MLP neurons of a small language model. Each row is named by its layer, matrix (gate and up: input weights; down: output weights) and neuron, and shows model dimensions 192-319. Each number is 500 + 40 x the weight over its row's rms, rounded and kept within 0 to 999. Numbers have three digits each. A neuron's up and down rows have the sign that makes its largest values positive.
Before each neuron's rows, "raises" lists the tokens whose logits its output raises most directly, leaving later layers aside.

raises: "e", "um", "ong", "ia", "over"
L6.gate450:478483431578550490499545503468490529481442456472426468436453488532456553543456500506513592447480542556479517479467498512534531457572475505562539464522480467587514489452517502475524614527554399538504453462516467457528536540534494537515492436479529460504474529516545433476546505481564549495537486527397502506458481463483519473489493498425490427451484545479458466502502515478521516537558
L6.up450:498455490508539539506595561423410486478463464414439487532529524437479494543481492423436598534493516505516485447433491513515557472546505542500480558573524496484525482503473456488481531473485449522519528432598453579564499553489438450512558433499507459454461459506495508500524430466450558569498502496516509494519527559563534477487479488452492511496492524458541569433539480435527604546524
L6.down450:474508518565480500503438499476514499492564473516568532583533448555491514498492515467484520493562452509464443464511490538458475476474600545473503525514513510523473545540488475458601549516524520497435519506501462550529509472556525459550514518489512477490509436478506526563487519491427462443501614513514552495453465536564498483485378560530431479485514512463458491486524437585504530494487

raises: " roads", " east", " south", " junction", " north"
L3.gate54:545515436476459512418513523508482557480477490496477540515574458527498518427452519473477495534480532485491558408578548544533522422519547496539523526508482564548421486488468551451472470552508529551546472444539507507486505480473435453516565540540475515541380511537541534532490475525547415489427494458508479502523481484503531409530505508565502437565521445561480502577489475465522506514437
L3.up54:478530466460452524557461467477484461557517463514442437508509501460551577480536535486497506514493579455525503442543549472561483487500579468497423516485460558501495503503433548559475483588573447495488471504506586526425456549427440480489457572525525482476461567476469549506464550503518469512508438515469492563483506479525546516501536587570458501532470470529478498465491480554498446401475
L3.down54:526504536523544479499471521514510501462489543499540448491557518573489534522486425495500460546516466535416459524465475531397532484479468484497527480503551449468535531559523412486510561470466514435460523511461424527534473512544543510497543484484481520485618503546555448504567497472466548488510590543517475457525515480445514536520501471456563496511504603419492529521507538440467459567559

raises: " they", " there", " it", " she", " he"
L6.gate281:496508510461496470497510562435474539492494490528509500478480496513477557449593498463548517455571538499468504501570518514520531467417461495532515536478487447567484513497536544448528460508572444512495513473464472497497539466533489473539451544518556455569524527572537535495501494523501428479551524459426552498525441476553515458512547481498511554490489531535451510490486526561497507488548
L6.up281:444507489497481405521505541513472562515495521520519529489483514511508529503575519455543531586528513454458452529517450515459558506539516475485489552502457514592505557518479427474518465492563558501543455485481420497492500513519477493555504493395527488566496521500529482467528441527528392453584519502487471456492457492477469442531471490406521589430507488551375443539448476501530486495507
L6.down281:508484507508461507457519561489482476500508483538471489513443501549525521471558492400443487516462521521469540578592525479517568403495504521470475498428432521519481497539488515431502503466494516525517491568452528551484482503491496491475541496516491502493485535525544478495511515465523465546456511464546425465554487490539527463422589560469490508551518474497552445478512548489455446526576

raises: "iness", "ub", "ob", "ener", "o"
L6.gate139:568488434493418532588484512523497510504486495501491492488507638488485491432559460504500511552476449460550536378459488497531510450483546525565443491439431453505446499435488444501524498508498515533471490548479508456522452490486470546563534505545486474526495502520496407540446520524509459602482482528445421529524489468538516496558509618536527487468526449574523496501485475488472492533529
L6.up139:539477472489489512511477456525485577456492518430463515454515516470488497553485507496468514536590525453575565450509595497451478468469473557546545563451460498531475558503466498462535468532479521552511506473527520493492519543457536481570527507532472504448538423503484472566464436564514529576549554445413454424509506489556458486546524560484530514507522465524473529537447483447469476522495
L6.down139:507504566542503467497463470512464508514526589534547537536454509516440539481492483521434502500540501502457453523456473551596527487491422546551511494536500536514467465434515525510553457522551425500515518495535471469478479486507496518467542529487492491486423509462488547541477455532441532515568465583536457579419520507545520452509455474491525519569459494517482490446448464456615494477456

raises: "\"", "\n", "\")", " Their", " It"
L6.gate88:539527470575465533441540468520505523541558467490512536539522468546490509509566493389501460515518575444462461458529440547517537488518488499501519519484514574494498472463617536522516545492453572473511518566469496480462501453440541430465532493498440507514502538481502519545471540468497518574479430460531465470479468471505469472445467514523489531517467489543459567496514479495442465494480
L6.up88:523518552541566487513460489514459434428543519512539535409573430496457496546505581475437447525572470499501514466521500424561495447523503450506503566560478481544537533470463466514437486506466519519482541536465483573458506529510469400511481478506509448508450564430509536536569518454541476528598495530509454516477500527495494442515462553490500479460468491553454543486445524518590529510487
L6.down88:473463403483533444634500517483488472516529570475510443447497485429530465486513513552338575462533514502382470528505498535399574503446515567511525480488503516530468520512515545537485481506483537452508484515483557461472547443520478514450422468503525517550445557505504514533477551490480515511537547547419458486507522494559465538547463513493492492487500468567500544473520570538463420537541

raises: " January", " July", " June", " March", " February"
L6.gate449:462567439576507540447402495450544474522405535480553421395518493504498491474503491497528521456585469544559496480524553512504522482458489486498489493499462457486508511466494516602448485504478485506491526485489507569545537493482564537429557517523562402505570393504553451483518524479502515526534539408496494550457537496623499452502536468485496433444534476489536458497507489475533503439471
L6.up449:511566473621500515560465517434468546507506467497572476453475446507495538581512541460590426525585449475537479441443526513529501524515473408471596499490430445484507460554514478553528504485466588511510508452425538455495530458578544489487527497545541507572484412441529477503515532504457508492517525492477449482467520421519469465510543496547414496491487422486528509506515465487558444513492
L6.down449:510448548549516487536500457442570501544533418442504470490513458426503475505504502493548519478505425484537518495580545486455514523522488415471530443500478456566469435488507463479424471477502514451577551497471531542493484453523483498558566450566523526546513536438467522569486561469514440492507497508504419516469565474510570473483442477554453488549520488494542462492531524517569514469428

raises: "s", "si", "se", "sia", "de"
L3.gate759:503515508567507567455543498508487412425478495483427531526529453572480481497508528550516505472463539501585539484528505481495507494540476466544487486460528491427562387477487506551454439480479556500492458488510511478521493558484452498461486473453502534492586471567508575568491512500591477416528511457532556513565462464458550513509493515539377533474473553495531469490479469535499507470499
L3.up759:469581561512451490497501557473534556506452506469495541455533459458540526499452489437503522550535494560461544489490537426523465492424480503483557525543444472516439516483519507496507531553497565519494556459493507520461462434555485593578539451527530457557547584428498469470520468522513473511463533497587499398467537546497475521423501440504552526467509387516458499596484448503537525517512
L3.down759:496499479528445460442497516487491490443517507490452419478438552514448413527435465519486494426413516506497508559498501500525519452512494456469474496475545503438576483466496501399476443520474498470531501497508427442565469541550481495512478492525529582513508543468560549514517496530537457497482491490506519489560498429516468529497579486481447490495524474513522526460418492535444500493482

raises: "lus", "ub", "rea", "re", "ous"
L6.gate434:515501511459473566498499508426510446535483482508471447453527521503496487515557439535523478517491578478530492579518529482556504486500395487483531488454525560459470413431455506479491496525487514483507493499518487554480483555510524485533512478516428465486425477507559459447441491490560553534531497499528538453470537573530468573524582545566462438489545573542520491548481513558540464529414
L6.up434:491489528480444549473553469490503477477480494518465397497516471469506465590534486519505542542475473490500429553484518471537519439509452510469543508464499557498511488467478442459522496520518559453536520448573451514535456504510532535564448501501461409476435523481541545525515537473535520517470499459535467449464500464497584499523519512590554526500536542488409518525532528536512504467475
L6.down434:453471486472478510519504473435467519460423512523501536559483506498461508552491557523515476511524503473456533511492465561559541492518493529426489461482550522513532437504618445469547544564531471510523534485557515515604541477497507438414514479525432423481462455465507505486512515448472564477471442502484448471500523503431479581475446536500465493511512519496486428518507470469538472446480

raises: " it", " these", " they", " he", " this"
L6.gate172:487527547462492515477481498444510510535443478520510467457457533508525483501554488488520543535576472476524449509481542518450551480467485484581542454482483510569477505553562439425521549529546466492578523514504440507503508434489582415483506544593461458524525483518565586458480417568479395473462488486470464505525440484557467475571522530464401505467482524509473454529486498512459529508509
L6.up172:486542572482565505535513490473475546495494536531478476520473464491529481472552482530529516512549510537458475492513467436434489532480478568530495454517435526510458466515501512473512505494531469537538486564500470457479543448425500421472479622512550457498487580541493478491521523563471394542446566457462546510477494513579486523572562548519478493486535477511515519529381485569444465453562
L6.down172:562490440460539524573478594533507521529502535597533557500434504515496458457539461534489402527491534513484456494538503492398489495470467505425422570471495450470560489478495519465454478490493492471455521461411501527539540412482576473549513518486487470544476566547530476477490481481564538461506498495470489490505507461452578506476568520468557503528498498525497518575491531561538430518577

raises: " the", ":", " these", " that", " this"
L6.gate110:590490485459445605489492600480493434547518497504562493509516501502550466451554474450524426531516461511461513542554496467503476472482469590476518531474491560562476540475502558484479535492545561523532498487412493557438505505504552464476503480465571552558458546556466496452503498483500456559494502473464491555458498457456481471470537514480462493416494445525507491508448489512511525521517
L6.up110:517555435502489505556468526497477550546468512532538510475510511522499488518566534413592508517583500523493569544495414516418514527435455463483454529445500514546505460545456527539578431488475515497553518507481435504400548501515556521422421452398557523512495502470461493502465619517500460516534489463535434463470440545461536532458483504554486510466497490450459572504549565457590509504478
L6.down110:557527476414456560527508501555479527478558484565557542494471520544505483502502522529451481557493498482439473438431558511511480410498518520428516560562471512527452499406493477511538571523489548453502571541509522493482547568533538513482575540464503532501472559558544504471387531531528530417473534527514556539481458501520585523476555539570488497538513542461430449475517511504499506465537

raises: " June", " January", "August", " November", " August"
L6.gate528:504479492510535476425446441473540486530485473532507438490593451485478552520514474522469502494470471517530482439518514536502493491578482501490507466455480531501432517506457513541507518456401556488459550515525470512553474486546512521477534522482508431535500445462531494467494449508586479513443507486417476466424483490441483515526513515506584557439498535514532468545486364489505524479514
L6.up528:530460513548515483471483470548410456394486437465530444460433502494568500520545481510493528492586498534544506437520461525528528546583480571452573474557448517471486536468443515548500432421477547458512578524466448448464473444461480506503498501494495501558502561479496497404519494507521514463450557477442459470470486463539476482472490495473499477472422488561479462514539481502508492490446
L6.down528:468467457516428458521480486419517496494489561476523425534565492501474463470467563406469513456444484521476576435453505471514543416472410485461515479504423489510497517515403570560566521482477539493511549544510525394568523496529520556530509467533491541518519467515531479552535546510537487473476508518567468452448512481482510572525496458452573466474541573565525496449424498556450509501539

raises: " she", " he", " it", " they", " him"
L6.gate445:462508578526520514414527502486475464547460426491452531533488481508505445497518519415481437496497465495520414492404519543492509431462453548526513482585465494540452511535494491464519465547505519558467431436501500482444516538517479443559468625485542435492525503559504508512457516529517474458517572472469515517498546464423430519427493508522503529577493508462547540451481450461509518561544
L6.up445:523517491545503460467513548451493472540467500486447468523463477557513522542519484462491527452526455510421534513539520593427469510467453521491496474486397484562535451501495446510545494481510538563459521517465552371579524476518533457488514587490558485577498491489476490561518452530486434406466491443478557516432476489477441485468522488459549530578477510501459457493488520482497579508526
L6.down445:547499446509454471439535483456491472458512465574567544543515517562489575501566465542501426545493517537525489571449495439523515462493561558487518398502423514562479542494502434522458530563453535448444464538493517560533478424463525505451537517497531487486493592543489554525509519492531512530476454547504472494519415539478500454465485511519554433497574490418494481502446508507497481475541

raises: " their", " its", " some", " his", " the"
L6.gate617:439499519446483517560488488446472549501496581551500574491525491542606471483453496528490425508523481510438448442494463548490547552550464520449499456474484542493507490458547535479531550526511492504534580544580506523498518508456528475445442543450505423513495515481518481509464540471533512575568428496469520504461452577499483521559440438562422470521474545496559506509484479452451463495443
L6.up617:466498447357530518518544580435563454568492499544523494532492493557551511437468458505548541472569457482495466458535465517522427467509529475503433484543577455471520479529557504477490573470457510437536537477498477510588534504470578534490466508503517441481462503492471465556452559536533491550548455462457603514510507475498503439516444509545527581523444519508534480499512401537553455511429
L6.down617:593539516484551493504513531595452568450522582541527521549472478458526515438491481465498507507543470499508577519495595461545506515502495511534433524584494408496531462462519466471572552507482482500546540513388472475530489514534509521475499451477524540622562507503514518504502408535547495504466498533587481531478509459467486483520573513483525503520504415484465511563504543536548493551457

raises: "s", "si", "so", "se", "she"
L6.gate361:507481444499497466483563557503465505478450490517433493503470516535495444456488522567492489511460550539508526560547471515523528549552525518514470512445512511557576449526552451483492423458500462465498440470562509479460489522471470396497538450434459465445538454510547482487541512502565519486553465491480532560550454464528546540509512441459500521520513567567488520464523456487484466432487
L6.up361:579528519539517550472539484518514514536513474504541478492455532451495507495475483439502521522428480485413477495549525554514509506470526525491486473530475497563413623453507551480445561586521493498433569545488537509528498500497465546467594472548496447478508536445397428449452500526459518479465529472553525486497498534523504486464470567471543547494425506515540430524492529495462520516506
L6.down361:494402468512534488524561530486488466397513577517507555530511490510450510505500525580463489493493539460522448487488489477467508488577467555494501447487510484525618447526455464534500447462456501466490414488508540482470487453463466473491485465405485559505453415532610540533514512469469559541498411485471469516617581446507550498515552516487578464518581514486514542467492510495443496493526

raises: " this", " it", " its", " these", "active"
L3.gate624:491560515501529455501498492551535448489528494476483492503490436512483487540472480432532455420501485463470550524531538502528474546429469542539536481474523466490479548439514555474484504477516481467575514480541458526482458493506536495475499544424485472537489445486493539525478460494483516552516461488462477577473535470524518503551551471523480515500598552440483464453481514490517463427553
L3.up624:473508485518525472464521483430437527468505555486464519493511513510431473525423516474533546528527472472518493521453479506455453535528428554530409481447477458501434511514445389492527519586445514529526474407490487498537570549506453548481470495497439502561487522437424517435492512541529464485474502482539449508509488476469430530518568533457478535469562523531521492559539474502586502449494
L3.down624:488499469477462490569456485505539446447458537506420504497490429557492512468535507462544519504460549509556537544534497480496503575509480580490488490518550490432531542531463476520500465542511566436450549508428534528514500500497412531473490562500477481581504447545443550514507554528501539468522507472603527470408481475571545481517511493512549489505598511468535550516499536490538479449536